Part of a small language model's weights: 9 heads of 64, 6533 steps.
MLP neurons of a small language model. Each row is named by its layer, matrix (up: input weights; down: output weights) and neuron, and shows model dimensions 208-399. Each number is 500 + 25 x the weight over its row's rms, rounded and kept within 0 to 999. Numbers have three digits each.
After each neuron's rows, "fires in" lists the words (lower case) most often at its 100 highest values on Wikipedia text that the model never trained on.

L2.up508:466492525459509507543548558501517471505491518539490500503498484532565519494517454471524434491478515499499501503477484511483507505461454515522475500461523532558488477548502522487525510514503499497505484518486512583492490496505497492499487519550529500500484467493515509496533513499525518510462496490519540526460516521460500524497488488498475493519494489482494506525491531538472479533487492521488509571495488471510516507523502476542521470499554507492502485489501499480511523467530513497474455467534480526491520487488522454507531519522537507475482472516513503524518531470503483526
L2.down508:478441487507465474474557486492480538458510508504492476503534499508514452505495471485497482483538548457493519475504512511486516521521473513492502541469473524509484521516502472509516487506500466520491502487500494494506507570525471526540516490466491500534491487475492522538521521508510484511498519472500504501519495480517520523443500508520516483489498508542508519494530499482438466488538508529499516526527499500500480494503492460476470515473499511565487466487496558495505484484505539511495540497464521501495532515537516529536529539493525480448504561487541512483498485506470498511
fires in: "up", "year", "was", "out", "while", "2012"

L2.up2096:474517532538487477481540473506478536501506477489405484513491494530504493524504502521504498504461506467504500491484495542454454499541505466469525477526490480470518503492465492516503475490524523490480489479529503501512480495534512543519536484483502467545451488496508538500488449483455479497498495496492479507501484508488510481500514476508495546469481511499500465466491498493507498515509505495521489481496483483489502532491491492505493451489513504489492439489500532520478503469500519501519495481474518495474557501478497563490491523497503463518510465523512499504510533494519485541
L2.down2096:435472545527515462501473521492517484436512479499495477510506509523506517482495524544471526511471451511493471537467484522467484524489506497462512510503455493494525485470481492471455482522522522462485470475548499446527508507480510484521486529489534511504563508477516500453489451485504516519473489476505521488529485509451494501553511522514486499488498500475494530465493462463503446471506513492518546490457540455470480495494499545538513537464518498510465510502525501502500508495496511474505487507516506501513476506507518512529482478509494499480494500531468504533525527493492495511
fires in: "all", "half", "long", "over"

L2.up1777:470508516508469494462468495481522458490524465499465515491516525505546497483457476471465527500503492532542468515503460498453514547516529503490489530498506500506472498524504494513526497469489494494494515439514467538424526501526499510532537528559517461478502535509539530492518498514490553557503504523489540535508543528472524480531497480518504519522492526497493495523472528493481497534519493546536484477534489473482519507514502502505489471476524481504493506518519523543547524502484509536529466496423499515514505457475472483512456496516497517475501514514524513487506501472486522540
L2.down1777:515493540550493508496503516515508491460526454489544464468467511469499487471509494495483525471542480511541477510502475451565486485515487500507499481545508501510516537546542489517483509497489455504503501484462485507482552507462503503487514503513523488477457467476457500509520491490480519504479492479467510496504508476447530524505490505496486448502468547444498496482445516496467547487527556530523480497539570446456488481485545469551514527513510516460493490477511533477472487481510468520473504509510498507468532478502518439478493512487510528490510510487482477540459524480505507521
fires in: "and", "from", "so", "before", "causing"

L2.up2281:490471468463496526521500523504522486518512503463493499504523510513524530497489455503511469506531457507520467527492459538505474501498479477514529494462500486545512521493511484485516462474481525507510478515490484476488493495487488524553495513480495506516529505456515522475521496540513501523508493473473541531514517498482531487566554468492496517510513528511534499528499515498464522494509528516510516523484478482496453509486517516504536507512529514513466461508481517520502548503540464465497492473471509484523535531494500499461497502514515520517492524447519525510474543500508479503
L2.down2281:527513473520488514501512474495522515464454477471479516505511501492494528484457503484520525493479453532531495531511491494513515517500543530458498547460507527507504523518452474494483514497483493489537457509512500487482455481462471458478515491488522552459499486500519489499484518465484521506496476549477475502524466502478530511485500521538491503515513504496510514507512517506538483488510509531480529516430455473497432528506495547475494494514511524503484468492494536461476498510466503496549569487531502491468574476525479492471476539513540510485511558492530496504478536479468521496
fires in: "other", "such", "the", "both", "some"

L2.up2050:494447520458512519541484530505513430482475525545452459463501518477527471489524510485496494486549474486535493466496489526506526524469511486525494531485551489452523486489535484538552498474528495505518542507494484529541481478496523462512478466551518548526503537511549505489499487476524505518539496509464529484465483536483515478476540489505511491530500477481507470512528503512507482487523532528523515511497473516487535506482451535559509502498547517505532512471486482479543513445529495494523476490474525486509506465529456513499495496499533480449509458538490496471468490513514497548
L2.down2050:542529507487474486489461555503488506440500504460487513530568535453511498536525499498469504482525515493499480491476524461494535499521433551475507468543499525531514530544499484494460521514511549480519557510463469518532471519495485529540488503565497479488490480506514484502501530492451510457521454468541468469536480491444527499509488505516539504515579494505552522500513500502553491496509495508513501523501517491522481513507510496480479473486474477489541478509500509496501518479495492535516508516504468532510490489484485496520519470492489526474501561473484529489503519476495522455
fires in: "as", "even", "particularly", "especially", "are", "relatively"

L2.up104:524452473492529505502489503482513518520507480508474508479497481429518518509495507518479474460475498491506466471526471518508491506503455496488445497496520519497523483477493493532509507512493510491480498493489478532526498479510563501508472471501522531534512487511526516507507489474488458511486533524490471509485506536535523490514494444507524517483510496507487504497520510528515528510512481457492510470515521516505497483490510518514513486510498496491502486523516489533499532504506480541508489479504499472455534534517524484493511527476507530515457490478483554514538535460506487525
L2.down104:496501510545517527457492522468473515487482528528551487515509480502459490501505469497522465509475540524481486484538507483510498502504499517555556503538519551496504506481507474494495516538548505499474528535510509526502524479485499486493470560519509538478507531514497536498518487522537487505495480500448496504536527473554509483540522515543470480529498492480503496480467468466519505497487518500487534463447468523488511494482463532500552490503462517489496501508480474480473520540497542491479533507524491458511486468495518504492490449514467461478524503491547527519504476495486485537
fires in: "a", "where", "mexico", "los", "san", "at"

L2.up553:511487458540502506483501500493506505511482443488500491472519496464464488500553481533511480508415541465494494482482521508499507529489483481564457495504510493497512530514541453526522438496478501535453498542520486556508499445495553475501510473522473428508489468460512524490492503468534494510534481538561516536456481487536522469479529481482497501501492489442520487493570539529484521551476545516483479461490490516510455503478463501502507497537516468474461528492499487460528503504487511523529442484492491516544511509501529521506514494516503506511546521478471501478470514524499455538
L2.down553:469486458522474459468530498519481469488489447466518499503524479520525462512493496445439449492482479522485516430490505514505488506528498521484498520498496481493497492508463509513474476482451509475536551511515500499530491472500501539502455492550492495526493540472493479504508462519554519500511513537527504514474482515505492471521522448502510485497494470508472503492541487514534509500495484500479514514486529500557496509500465441498524477515532497489505488520464490454514503516536524511516501543474521491504505516519541506488516487459515477480484490486508480513469541526487505559
fires in: "at", "length", "ranked", "on", "finished"

L2.up263:510517465562483507472502520514510539500494451465470477496522488513513531480518498481523507506505503513565499514491497465513502532506513474509493493503498506501519520515496517520529488494472464462457486509492475472568504509551510476505527499497552495499472508509535552491515479505461529533544566516501523478471505502489485469538513504516499494481528531494487494498489513546474498488533524560499492529491509492445466481484488454462483520477511497483454483505472484471478546516470528462510522505513551543493537438467529486501485526509467501481516480507490520452490505474504497506
L2.down263:508486518527478493508518514543492482512522499499463486487539474516506502535466475530557469505547506474494506476490483506496493508514479452457524483458517472471481535458487497489486506521479535502505534544523480562476496494465489483497488492504528489521485524518531489451509513474496484490483497554461524500487475486499523465525529452511535505502505505511510502479526560466485481494488542498532482523473509522480501506564500514526488454505494522514525532520475493511478478482493448483539529468514450503480474448498497469515516502510465431488462505523494479499435511535488478491
fires in: "career", "age", "time", "position", "chart", "addition"

L2.up78:527529554490469460494517515489478506465449448457518479524513472519508463492520497502512495522491464497522498521463488537520466483517555481597528493503505523556535516487526509517527495502497505461471479526507480570531490487518489515487482474512549513472499503486508523493525481509511480487485488522531514507495542464491497485488530478556491490498478519492527482468476501513479521521470528523489540508495516532534467473484519515493545555508468484520471508441447505501468478470474509499562492533504480524486506507474525514482509519500528502500482495503537499504506526494501480498
L2.down78:534519491488543534494478526509503530475502502528518502489509489521480440541473513520489477488515490518508509482530492502507495498513509542471470463506488527475502498482527555536478488489524478504483477497539509551485486533476491504489525476523524502468522497503481489535489533490499472532521483484467485496466485521534466510516540489520414535500476487500486517507472503523495493469494488504469456475494484506535479519473477458519434493493505510486509496527551499542486521460498471480490471513497475493494507520472519523513513497478558503484485477491481508497491470503506443525
fires in: "that", "william", "john", "henry"

L2.up2132:474517528464508451501490517484498501497507496519475528520497508521458555513482506509494491476469501489520533522512502508497519484479517445523521490485475460521502478500539476487522530497507512502539496505455480532455499505509534524517488528531520520478421507512537524514504433457516523483488482460544493493501490505467484469536471465502462486481516487501523511501494536487495512519542537510528457501501463485460488532482470510495541501483528488484523537480487497520546500489524508516502528482447512493489503486486497512478433512527424524475481491446521499502473558516492496517
L2.down2132:526491514518501473527504529500529505490489508482552545497505517499537457478497496493481483529504478435490463510504545484503490518519468483460523493460523479503483517465499519487530471448488476487507481519531473521461499495506524548478483513507528459503502540498543477522524449505503489509461500500497503478476469511489502549489500493527541488466462492510462501532544517509514497519449533500444514453486513525582458510523478482481534473536487511495524469503481469474488497509487489493473529480524510508474504495542494530545530535442506485508498463478491498514466463491505515439
fires in: "many", "several", "no", "few"